config = dict(
    n_layer=13,
    d_model=640,
    n_head=10,
    n_kv_head=10,
    head_dim=64,
    d_mlp=2560,
    vocab_size=8125,
    activation='squared_relu',
    norm='rmsnorm',
    norm_place='pre',
    norm_eps=1e-05,
    positions='rope',
    rope_base=10000.0,
    rope_fraction=1.0,
    qk_norm=False,
    attn_scale=0.125,
    bias='none',
    tie_embeddings=False,
    parallel_block=False,
    extras=['capped logits'],
    init='uniform',
    init_std_qkv=0.0199,
    init_std_o=0.0246,
    init_std_up=0.0284,
    init_std_down=0.0284,
    optimizer='adam_hyperball',
    lr=0.0059,
    beta1=0.9,
    weight_decay=0.0,
    lr_head=0.00506,
    grad_clip=2.0,
    warmup_steps=319,
    schedule='wsd',
    decay_fraction=1.0,
    decay_shape='linear',
    final_lr_fraction=0.0,
    batch_tokens=65536,
    seq_len=1024,
    doc_mask=False,
    train_tokens=553100000,
    steps=8440,
    dataset='wikipedia_en',
)
MLP neurons of a small language model. Each row is named by its layer, matrix (up: input weights) and neuron, and shows model dimensions 256-351. Each number is 500 + 50 x the weight over its row's rms, rounded and kept within 0 to 999. Numbers have three digits each.
After each neuron's rows, "fires after" lists the tokens most often just before its 100 highest values on Wikipedia text that the model never trained on.

L4.up1673:481469496510470503598560460510514402525522544446554407445472645558486471495639426525463458528534498487528448585503520550466494542487359540454544484530544477579485572536503576488549495479474483542520447433447534537486435485566541530512487477542567482442488429590465532550526581453526601562
fires after: "S", "s", "N", "M", "G"

L4.up801:523457575550480435496508474478480411549407421497511530554498542483485448535431459603541467496457562470407443487483538485526540472463488488406506531517499426414577510427458512502582487486415589527548464511481618478555505423498470416530467501556414470579603556493496561500464554584505557442
fires after: " ", " was", " also"

L4.up1593:627492554413445498493494560457531460521513498610472457426399452517483458512535472472478535490537529432448520557423415541490403528481485446446458508492433492545494478483482624615585550501483460533518548415404480552467498492488606526509537420466453618531534503558476528485433563521475507542
fires after: "'s", " his", " her", " its", " the", " their"

L4.up647:470455508375512512520430483493513526549536536533550505455495444402538455476551483478407579478552535481458540498495538518583531554530513458539494517576511454563473451518459468529604412521419506472368483472507469534416556426526594484551515556566544496532474490423482487494431540588569472517
fires after: " a", " A", "A", "'s", " m", " its"

L4.up187:520452458446413516427469542468440526493529528528531484384508546511499452469464424509535553506518574394505517586487457478529587480425459477568571521527501568445425559503497454574437449452564484496514561470445489505484506422489539476483453426468560467452489515527470492414555497488512506538
fires after: " the", " The", "'s"

L4.up1118:477412598497423503570409456494511510627460503527490387483517482505417520459448581530537489540443481392511466432525427471471477451513490539467431517504502492554472465443434490450553582490576506370517526551467436490494458402313571553458474465472536464465512461608488460396490561443545528456
fires after: " ", " mid", " =\n\n", " ("

L4.up1480:535533468576472486433423535561503503522505487532512491425538552427440463556570457466508513504475487593524582537447533553470526522478505423543549460461548483564524440468411488570503478396441487480439461551440600541509495522568526595431497536522558418532530482421501575456493564513517504566
fires after: " of", " the", " with", " his"

L4.up2341:483499495488437566627540470496462497448515446436549471458471424402505497496509527588416444542488508537471560462601501495452527426488547508494621456508429508473553493559495473564435403451465515468485476546495563560521652390512488468534522419600502457490442503497438652444601518477491502519
fires after: "20", "19", " spok", ")"

L4.up1514:463465532410431458544447448516511378521556511418579556542375474423411448519488423491469545508511662590569427501432441533507492492590512549460492506536531468514467519456520458492563513544517376564469484505494461557514508433580469466451477463526498504437531524414513505565602485448569441452
fires after: " |", " No", " at", " Y", " the"

L4.up920:451425418400476432497421492465442486468551518587483533535424512441586505441558478514524548468492576474401519495516586566564521373448470510464477498531401498491578497476445542506495607434486495408498573434463530374531472522481480529432442462495566466463492446510479567486525592477524479487
fires after: " a", " an", " A", " the"

L4.up1033:472388487402475436516477493472461432578572507577631564479446460495481485529650512528505504494413490463443477498497631547575565535509459475439646421546455534494542484483559462405604451474514468436464573529491426525498503527476550431430501503582494500477514553571425506526518493506509573570
fires after: " a", "A", " an", " A", " An"

L4.up78:536513515478474529500420511469492502559428549577451453528407495505517471516468451501442524478528531558534517478450505445624468433489479499423450446519570553468502479496468581494501536441497559500419445493521516504464558489474503405450455520521511665474449500417471450427441452587535497465
fires after: " ", " |", " (", ","

L4.up1676:526480554448424495565447393503460418468482588536495545434388555475576503452474512571463608505562642478524392504523552445481540403503467561521475513509549424486500410512541530484606496515541495449453531524465598519474528423352536478578382469469504576479536482521425564574419519500515584461
fires after: " |", "Z", " A", " a", "|", " the"

L4.up1225:511545516495531491519551486482529522424442536475458454444561479345387487477583467482398554519548563539450484546538524588510488511438545483532558502441532481393486513460510592469499500380530627416457496469514551450505532497499609542460550374466475466507493493535517644386467479536501432516
fires after: "|", "==", "Professional", "===", "-"

L4.up1262:600463570473427482477501510510519464458495536449507443528493482508514443464599484604548434524524523432462401458498540513382529440511445484550515460571499506468471441533498498447551520506475407442503519498448501465448598473565463497432423496489499480547527482458504478523501495389560504511
fires after: ","

L4.up1345:530509558471438378492448394535548488527540440432583440462434450524445478426514564488502534505471537491471482495502546426492465494484497480569472495492434475566527450506428448482524519553533520470505519510488452562505479480512491535466510404498455398433412521557454449501453546502610425431
fires after: " |", " a", "A", ";"

L4.up2499:542469477534503500577467428513468376517465521559554488516460508415457474571494484544452477544573469472559453430484480515385510493560496447485471514511563469543497456458457418499571542448626581373516469431480452499534486523464557518564499484488433459503492540520436519535423501509519499456
fires after: " |", "|"

L4.up708:514486535450466567501483518604580486538432531545581480516498438479500454529487564468437479491454466508520435520478377512522472507539482594463501411517558451531533463503531512490430576469552500484516425578497555464487499363437558496496465446533443519464508420523421557500509483544537517452
fires after: " |", "|", " –", " Bronze", " Sw"

L4.up1692:446413515512502447399335483559400486553512520459497435469462575559485495496549562499480431566585545433464504461477511567480507537465510526501445452559455560536566483484539522486490503537539559454413499444479511548486437517517578522538423475425496442465521535507486476506511463476525455545
fires after: " the", "The", " R", " J"

L4.up765:479472491455460487625404563435510486489495565529535382424555538585542457568587449511488490543495467479518497425478478415542470549502517486532587496503440444541557479574492543447457634515564443512455435477483498502526469536537528570484559511412507548525579444448519493554519541437598497441
fires after: "\n", "19", ")\n", "p", "18"

L4.up445:516541516382543533548534457385448511439418543472476542538473364425456505481492548544479566489466549562497452455466405556580565546509396505545526523542518534526509587450432409485588528442474478490582467456471524485501440522525507481464473548454479417473474556474490590491445499489518469532
fires after: " a", " the", " an", " on", " at", " in"

L4.up1256:464457511479500467527474532519520518487509474456525524503472440527514474619496531512496455526536623496469496508511457425444418535470540540539531441680454465562520503391485556506622503440537523485408477482519532514580512517585567546410462364524514475451407434478472516523460539433511485468
fires after: " the", " The", "The"

L4.up1870:593354546454508496461436462464511473512529457472527460421472525472419526417532431498458596468492501497404513499441456514463455448526493584481545411505398611473571535448375566485573501452599438539473472525430517524556426515468512474430507439454510456559549518591519582527497492448462405486
fires after: " New", ",", " U", "\n", " York", " United"

L4.up507:556532542502527518586505489562521491489427554560486511487513560593443518484535408510526547499518472443487450551562511515565581589489468463522498535515544476510518497450459504438526512498551532440605486535526563529546549446492492617437479435443534561603508517534459502452482551548540500449
fires after: " ", " in", "."

L4.up295:478481529555491414500545526439521404546401472538495488470477572405465481518552493499512553548474476349531482440519470545411512528489544476529506496506438411418448506416486462423466504530493425525484500496452434472498531431434495500500549504551508503475465424412533492432520488593523453504
fires after: " was", " St", " were", "R", " Sp", " ("

L4.up94:564527481474514482484447522455476378463532522543549533527401461565574467482520432490488540474518501476445472493499573620563517409432514554488467410503449550530608486468476543580542548539546457533441461499466542508488551476484482511532516457425491430468487429514515450546534551485567503501
fires after: " M", " the", "A", " A", " Ch", " a"

L4.up1932:579502563567498514493482481497546428437421449501435535489432545533537474482516472473490525428500599462462514507477445666440589516543491458436536426457489516473538558502530414455421441530451486437501516439469646402425578428396527572372492472517482464433424553475496508499427453508523499500
fires after: "20", "19", "–", "18"

L4.up418:573491496482437397547506399530520545439538509462428512445559523595524448538549472558508430522515459517520546453464468476447530568475462470534637558604581495500456527516471524562534486466552514482508506465501609467548522432504489521490414539410514581533561493514550510524487591601539522492
fires after: " to", ",", " of", " for", " with"

L4.up449:529470492391492528487441550482469488559482535465522545545438523410541476565524417423446523477375470525494444511517502563530519451529545572399468418555403506525549575465473514549489471472509493426541465553515512468489502499561492560371509454446470465517484500516451487499450478365568564476
fires after: " T", "A", " t", " A", " E", " m"

L4.up2550:602515492431480544542478441528544446579437509487628479435481479561460505436607536592469554491483533562475525441539433499568554399532514479520496448543466540554508503485479470459533561490482465449597414481458505439514577489451465430494444555562470543454533478527514627485458501466498542378
fires after: "19", "20", "18", "17"

L4.up1772:511429533516373440485505469494476476592436470498576487504460513432528436542499541634498466476561482480500562427570494463480453448392535488485519483563514524491537535465474547470494564517402454498443473509459541431546362466566489549535413508439475473504466481473502585532668507514507526453
fires after: " was", " is", " were", " been"

L4.up1951:508494525541496439476479530511444453550559422546489469580490510490513483527539512508547496535535418506426502481462474459480513496536475513540470497445585448583528599509470474518585485565548545477522480483520507546505592493499563552418506470529663490501511489500581511491559509410556448466
fires after: ".", ".\n\n", ").", " the"

L4.up1653:515472584375530490495459464526470490477506501544563479395548599537480521542555492489418560505531477473437527516474438490516536541448508546443470484505468592564412553443423530489487481518526496578419534495465445492473538450595549539403503456549493620490539517500576517401496516405492373443
fires after: " the", ",", "The"

L4.up1277:537458486492531397553490424593419568592564524507512530507488483449448456419630424546504551472550556432476472429515445530438549545459483527434505521620473544572524484476494577495467596535452452463564500440468494429559463394516438613452430489531516537489493543474510475394559593522494449489
fires after: ",", " as", " (", " was", " F", " T"

L4.up202:545544477399516520512534520562439507472518558536498461476533533560397492562517452496515509569507544456609451597420516472523550521424468430504485495541467449560459553411506571525446437448511441432376446460495453506577486447599593471474436535485475537494534507532425608494554490534475480492
fires after: " in", " the", " of", "In", " t", " In"

L4.up238:527463608396454563453431627391504522475464513524484463392491571500495484460578489455526584481536566593434481507492451472546519540541507535504538495520546436603546441493497496526599480463447404377455488549432590526461531478470599558484463497529438481402443442534492471512474495513526451544
fires after: " the", " his", "'s", "20"

L4.up1889:497476537519403405435351436450448470585459561485606445514473443492461494504488501581490562503470460566503480530514490543599470527447425515485485504498509444586470506443512436576418526596475495506615474455500549505572461462465452511473577412449495492561458440504551454413483472529493488403
fires after: " was", " were", " are", " been", " trad", " rest"

L4.up446:549431480556455547587440512457543475550451531500516508500438483512427449484536525519480393632558544595606531432402464475549465561483574474465484543523435520527432457451427479485436535443609500491423434539431410497603489551504593542447459523499500514596515592520493561521481555511471548502
fires after: " ", " Albums", " ("

L4.up2383:492473455540402489535475449588541446552566457504534481514483606452516461458526391518547554481490620531439498510503489494491441465507427429511429451457540422524526442479421520458502560461538461458474482512483616427479454438458521531403515533469509442457535533460563478448449530495545484450
fires after: " the", " a", " an", " ", " A"

L4.up1288:537394606477477448459511441469532504526482516520523426438480567544535506528562517576482579456492512542421460527403547568513514502480445572490521496491514507469490630460590467465505598521422498414579489573407532539490540485549504558444531528429493427500518473495552566506487520399586510521
fires after: "19", "20", "18", " of", "16"

L4.up2551:467479407557496563584544549514563586553461540622559485476502522573483485562533514546456493512425450442513481507536535519469401483468491532548520460469509487552461549534432502428575462602565496456593514500492444469508499512510500503410428447540536509480531468486473438462597558567533515451
fires after: " |", " |\n", "4", " a", "3"

L4.up1129:606499516578590542595607479454466387485504557436410480472456553465442492564507412494438512520526511452415495474552515506619559480517584476486448428484494548507528521431552481462556521452471658383430564557536515489476482469524467510436613418457558584502471557501411528469548561468502476441
fires after: ",", "\n", ")\n", " ", " where", " |"

L4.up361:566498507470594549474498514460527487458423548456428494522495608536482478522534442457463461496573429534540414493511534457461571570481514495602563530495572431473467451482429389489591522459484390432396519563484527557533398421546568543463593462478523587609548481434494482471454531591502525488
fires after: " ", " of", " for", " by"

L4.up482:491437488530489604585483472481433515513533531437396483445446466503504460474636508481522442487396492562466505436522497594551479513424476504528491475582391497515464457504479543469489561525529537433630473459427537457447423405522508624535511508507619513504549472542446490528538511502507488455
fires after: "-", " |", "=="

L4.up2453:472423490440381487476483571490444553554556644506535493508528507549449444571539511521582411564520498549501559464483489415592518515452460492512574563469569473607452514499387541487490452542517396492492507550544500618471493479507558560480580486547642439573497453611483489446493468496494525506
fires after: " ", " ×", " (", "×"

L4.up814:437497525386537510519433563543539486485453486511485500466479494486521472442597465525467473551459405392477481440498563467459503421519501467582525391595468544508484587432425472457496532512408430507446538485456420445492577522424503543476532489461530492490530468500493588467492516439469536437
fires after: ",", " New", "18", "19"

L4.up2211:610433514528500506492463401551459382538450449414478470407440555498485476426538471509404514506523523498445607493504437610401501447491589456490595509459426507488515547531534525515544455571434459457375507485520505448497527541440596510465459554599460475454429489513521508487462462538575479564
fires after: "20", "19", "18", "."

L4.up2373:491525530390468540467445557457558523457530431509486516438486547498481490487508501539479596545620542494454533560533516488480470500512492498531500425592319534470542563472467510558568490530414430460481493471450487441464477470516454621397500426504503403428477474502476477443487467520555558572
fires after: " the", "19", "20", " a"

L4.up573:470443501477496560438549401540563491599530489478504477534536455476458462472549473511429536570420540458471448518469582560603501471344471516539593484563443467519575593470509544590507522476471539536539555513497532477522511449484529557384538501544407462565473556533565458533519528521549524488
fires after: " was", " were", " be", " is", " been"

L4.up2159:515482564529465574588436510467448544502523536411451522517534488515484467526548480495517486511449528452546470545624435516589500497561459535449508501493518393558558462554518503554483524465490568501525534477531497504532459438425551457426433486540492539485512444431409514472542512468555483531
fires after: " ", " (", "\n", ")\n", " =\n\n", "==="

L4.up251:609543509589524432481549553407497361496409561504524579472481392439538443580521440587430580515515590522544611639584502599505496504485522512480435433463511405524486494475562535503549583521435428512458434506481488536479482449462524508495511485463433572508519497437450573515478491470606496569
fires after: "–", "25", "-", "20"

L4.up546:492550588478482593600416529524467509449489453578506558484497469495414478478536457498489516512509495481489588551534506459607478553496456605491504403526428515576581492541521479473613490450478488472571480512515537551491578508515475519548514494527497536514448458553479541545535507478543504542
fires after: " ", " a", "10"

L4.up1645:573399540466396501468469409509584451510568447497475514389402509539502487498490533562548535453535636503572563478497380538481502640506517444438534410554555402486492604477511534501466626492552480515472515412483548450453580465517522464498404421425484503437484478504577543566524470478541426456
fires after: " the", " University", " p", ".m", "2"

L4.up305:562428488535537554442439462516564428597518390488432493432373405506427443424575451600484482508479606505526554519530565594481522536478501492557486488550456558485586526464499472564507569455467503451502603462398560476492525459427620498500492497499401504487501455504529546554424485473526534541
fires after: " ", "20", " Mc", " My"

L4.up2313:546486482452506527503479530480495413521500431521426403413544534484454468542565555569481566546351491466454456526487532515570407550490530509528545495536504472533517541565493490526469523584486593459459491458424552483555501444489591491420542490482590593448490441573515555455469483425551533546
fires after: "20", "19"

L4.up2233:561498552555369514472461504553472460518417515573445500477411575371535485467533462484550477506506592521512458438466487488524469482502456540570439494568537434425509487431385462464469513463538543472532580497527518558448527453483552492485429474527478560373473533587464495534521478431505469511
fires after: " ", " |"

L4.up2256:464441523504522521610474470444424408611573559429451417556514476407470443501588490450460499534571510448414455498498525545520429412490518503472495450489439474550446561519477560510513508602471473480552493414482505518517523457500535461506504457499558451449490484531464482474596520387562442472
fires after: ".", ".\n\n", "-", ").", "==\n"

L4.up1108:410500506513424439458533468457549532531448531461529410512502475417489496528470525476483466568405514511485508502595562510517399443428426467505587530521393495563491518498389532523446502543492508579493436536500558396547439439466396485453439550529441480496465475489527473462488561537514474426
fires after: " was", " be", " were", " are", " been", " is"

L4.up1963:573543480486521471503527471513548496541431538515427438365504496525497448546605549575479560515512527487474498389469454553445551534464519560536580426597522513472458589481478532454502508453577511454545464430408486460441558423537456490518426547491501549491523568511546429435582497467513527599
fires after: " T", " S", " s", " Z", " St", " H"

L4.up273:486416596466439425544474404544569484539492485479528527542454423577549454525386435544511494493509470494418475524503510511498510493520439626493513534595555560513584489447475541546484540507500467520504554559522511509454424444586564500551468443498497499558536479575496465558467499525567487484
fires after: " A", "A", " an", " a", "-A", " m"

L4.up797:457498653393470429423443525535482549473538594548479530496520487489526465467503531473514493539439626493516469501466417561477529529499488510461431490529495478525488505390459453586554554464468496548406580502506546545463472449425506442498485404494497541497533459553490533408463477527461467546
fires after: " the", " The", "'s", "The"

L4.up1212:579479522487512477462493535511467372543395523403535520452526547481539486507507439512468543490510600478552406437511526434557534429508515515545484473590530483423474532461538480451436536586438469568565469537475453587418514444460459455440413495519495505411489544382543500503478476526594456502
fires after: " ", " |", " and", "19"

L4.up519:505501520480487511497557528438545499576498411493542506613449436441371468422475464519502526507462489497457471366493528540539470517433545517568533484526510444507493483458437414526525515492465464516529577548406493430515424435460504420429423466605531479463592507422489537412446478526478539485
fires after: " is", " was", " are", " were"

L4.up2520:462497522461522463615408530486481584497512566471581487427482588559536449489651480482534561560461494499471474538617459564496505527398495521452528395542499518537530587455481485407406541499472505547438462419445521479517528467484601588471446552489574574428512456492481537505454577448544424450
fires after: " (", " \"", "B", "C", "—", "Con"

L4.up42:552457548427503499519489486597480406548536446579439495513468446530523470518477457526458569512534614456541503473458573582500438436524502566559568443495512469513534511498524483514566503512498482459511511484521524516499559461509482593420571424448536498435469561490511604498534552387551483433
fires after: ".", ".\n\n", "===\n", "\n\n"

L4.up958:535454525418550495510517450529545512594530503431560455446425455487535467423555432543454543518491513444474435512518567576521449605508475467455539455513478555512462500408523517455464596452425493480550513503508564458498437449502418438435429543507532539420524456605496586486513496397542485431
fires after: "C", " \"", "\n", "A", "W", "F"

L4.up279:568414515469410455475475477517513450510571477472488518450430450527457485505544502459512508455476428446528519425528528493431474559463542497452461462577493527605537554446506433543517517469435587438417496515498478443426470471503512487420503460503538515487484454489475489524416459528539370520
fires after: " the", " Gl"

L4.up1499:474487432461463541498488544569545437612529448520447446535507502532444496509497527458496666537475464490377582455531457551532444489540552505571466403483544498441562574457532452540599513446476448508432438573499559533543462467469556536460574539576575360541523485546519540539448483540466481546
fires after: " of", " in", " the"

L4.up1933:496512480387450543516544521400489476462394500562498554506461544499437462436492478459457545544474454539518470479514486547506516527474533491430515555424537463593495495471483512519469555505463457455417574486425497535495499450464522580419541502507511520562458457473508600449498544460542445499
fires after: " in", " In", " the", " on", "In"

L4.up1100:427494496528516539549454491466440473461524516549527436542469552478450486484475525519476517443503573466449466591572527584581394441480459501485579461535429599515571459458380564519556510459532501561517492516513474431571565454542499490513501475477561510436491570560469481440574496516442483392
fires after: " the", " The", " a", " Th", " A"

L4.up1800:526486509619512525572473549409528522577485542581484529533520545547586487454600507576422512521451540462469517581481509452615512511446421595509526439569476517504471411559444478465470616549491545458541589558496536495439486478500430506582525524433490499492512493467497529538513526494520491463
fires after: " a", " "

L4.up1580:542497485495491541461491470498481495505449512406557508455462460427463448522516487457455593606543582610410582482471423493452445487460492494507497432498477554531509531465437582522423506455529485528533423522441553497448503556468537597520452442519498482515454556510490479416553513519475568597
fires after: " the", " ", " The"

L4.up2485:554418541439429566516525486426437479512491445591483525481491526474518480387547529526527544475507536507460498541497430571517539496490427549527434514514499453497418454555538491525497484448601437407592608514467444479476494471497492536501532464471529477569544497551449520508478501483562507530
fires after: "==", " a", "===", " =\n\n", " un"

L4.up32:476473573443497461446496379538512558552499516538567524458476545386484436553596483477425465483480496508446609404498401522503440528507463498545582428557477551408596505482456552601580552510548462525564500502481444449580435536500423487478417531518420474521511418434460499443486479494489493483
fires after: " was", " were", " is", " (", " are"

L4.up745:476520559523516441466551378502532562543493533507513459498472585563600484461497426548488548504547446484471414436494515531368560524485501623536494416466486494507512443418473531444440526540505481510463502481520487517469458439574527480510375433494533418375369529487501464489506479437661443504
fires after: " |", " ", ";"

L4.up851:485559626407530532571459431462521546540504569506452581583538414421488463457590488544536484475493428543458481462425490581552521506496403489470401531543484471507451478530461538513534552491632532450565571519546436504552576377489552414503446447493501463514477520541443491498508553617533523538
fires after: " a", " A", " an", "A"

L4.up1864:532428570565442461593510438505443441462439483510614426469540551584476479554644516555504544530552495526426547413544518543506427475501487543450452441431489401426547512553500471437459519384575530559504522435501433473552588520521572519480454493476562547472489473474552536430556458413586470475
fires after: " S", "s", "S", " s", ".S", "os"

L4.up2041:581419535451517531411452529512459527471514586560555539423526541544584487560463458489485504542492546415525481504495440493567517494499431576393557447462481541495466562549470453459496486542497548510501420516563545497437447425503509508557408505513518534449482533500474524500497424538575502513
fires after: " ", " by", " to", " U", "19"

L4.up509:488460558445518484524494492445462441483411494603472540480489506455538479466505403445467557469383573575504518497525417455451483498514500519464400439502523503452547453478469531502528489402562486476445454466451537564475511452513556537400535453526485482450448500461404547449501519530501427532
fires after: " the", "==", "\n", "-", " |\n"

L4.up1995:540435443520518542509565486528496533518465481528505444410542385502516466462515538523464455543361533564417563476450480578489612434496524530476475470477466493531488481510557602387374471450540575480572481510406441556562478464549529457487513506537550527511459569574439497469541478510508582474
fires after: " |"

L4.up1542:519490460550415503520391497513486375409448503453509450529368534519485438469416393535489593510481551543543435414522516524548429372516483469536485420533556541509504490458537453466478501416464482493480524498534526509453477501523468466560534517490489508385483526481448524420440524462577458461
fires after: " |", " and", " All", ",", " all"

L4.up135:497452497494414509506549452489537471464531472450503556423481550511564486415499440462464518487587567561463439441503516428443495454471498562530603494559460557500467490463510525549572484507457498548530447561398591458628556444534549526447461489429537432511486511463472473443491539498473414521
fires after: " |", " \"", "|", " (", " The", " the"

L4.up1594:623392455427540568551476541507489572486435579521418494536426542511427442514464384455498471523494647595459460448477557567489502518508433482509570478505434498515494545518513500497485578532510445410504567507469579552520445430497557448492460455533542536467527515480544606504472559533503422486
fires after: " in", " to", " for", " by", " of", " on"

L4.up1767:496453488550419533580484435440504418504529581563479454566430559447472434502462527533539461519515492533440500526452487593477538483445522468492489485563529451507496545476484634496565474485584502465593491424528467575477425521530495422396575461445608461474528563643408528473541540440547478384
fires after: " |", "-"

L4.up2245:531487578475536512526527549506483586537559505552513502541520519473459441444542440489477475533518573536426507531439444505488474437504444484555519523560508514470497461527463508431594514479528443449543528422403530413401498433509589475497439460553501525445482508408456484449467568499603491536
fires after: " a", " of", " an"

L4.up1368:523440487552516532446438395504585514543436510527468520518492478506438492493618525461517474492323617551515486517417462459584482442499501474505468487462562577368525423535554567536576612389465519453495497411432554441534512397426450466456516487481482552460416449527479500466568548561572528508
fires after: "20", "19", "\n", "|"

L4.up1682:573537575444515554387505504433577399503531435524426536501480450550486477493480551561505543503462656516404460531520520638546501473502519438461547468490450532455583542523482592497575578441491420518519470522417477494566548465484487501431476476487643505417399477520551619537485463473529486495
fires after: "19", "20", "18", "–", "16"

L4.up2274:468454482513512581590454457476464423561559614552494496604449549496494462466571479509419555509522579495414466464494567613463483492490556523558489504510433474564433507490517592475529527508524451484562529446485422489516456452533548467429524483436607442460518490560467489486540560409562530466
fires after: "-", ".", "==", " |", "===", ":"

L4.up43:546532530447399439639445491536570505520416573546466496472457482464486509576460528552479606529372493506472506510520456534592529477505482433550454543508478441589510515508557531463574585465515556423493455510498641521484456492483524464477544387545530520473574450500472484501519538411560426547
fires after: " ", " (", "\n", " \"", ")\n", "|"

L4.up434:524493531435524516503454451504506414574525493588435415444411502494534477399398449422459495468571446405460474544533533615450481468515432525559551385437461513501468513470525550580590511494550475460527516431500493563535542425499476560475418467539398468470462446477549479439516546500528479571
fires after: "19", " ", " H", "1"

L4.up45:489527493569406467515452592372450393510456593607506495434469515534561506505586383569508467486451520515516492533537394464420511505611484582524416549523444452520520448494522499473556623486492477518444562490522526611457508517551522478465441473588466536497552482501536521483490528383523506560
fires after: " the", " Her", "ris", " Y", " le", "'s"

L4.up1749:472519506557518501557478491573448415532503497536447542430395457444495474500571569491449477471507538553509585515454485638494511420494522428516556472501511515534466529500506585543391562418491507444504575467379490582523461489461520602436456498515564415376479446495444582481435622487484462513
fires after: "==", " (", "Early", " E", " a", " C"

L4.up549:447473552440488522458463443468450545582519521567536504361461572490446468484522478536387547513508482515494531475587494477396541459576557549471563495495577510516465525428430447557469527574468535446527595514505549515449512486372419511484509482550527551394457501643464534517489565493554485500
fires after: " ", " F", " L", " (", "F"

L4.up2510:460488562370517565447493416435492443606464559536618487548465487472361457492618395558523547465573537563498456551461444621505512505555537474467561515491456560511530456468571487450502550515549511407583422483502479569506520456551506561467532401471450351423456532579460487493491463485656432365
fires after: " a", " A", "A"

L4.up496:611476578494514522492527509534525501540490399537559499515478466510497488550421377539453543523433473570587497497482450459480599540477479513456500577448569477535399542517531507508611480495570490452467462523498595521386452507489518508512454478559506494548486546467564484416449490563553546591
fires after: " the", " in", " from", " to", " ", " de"

L4.up126:495464535516506556503452472489471494505539424586546460547530650572494499441524500529462547530454533503485613533562510536462554450493505459527550526460475362474526600416552451484353545520514464425500560415489481484503515456435526538485452456552562495391343515486552429442466505517603407445
fires after: " ", "20"

L4.up944:635443578428551483495522536521498457547533402533552485428510496519457470501493422550517492562472503380381509388498518508438510484532556518561528428583479536513520546420472474436441443550582463459464582531490490558504541447575592507525480468555476434500588472464461576516511510390502390546
fires after: ",", " the", " United"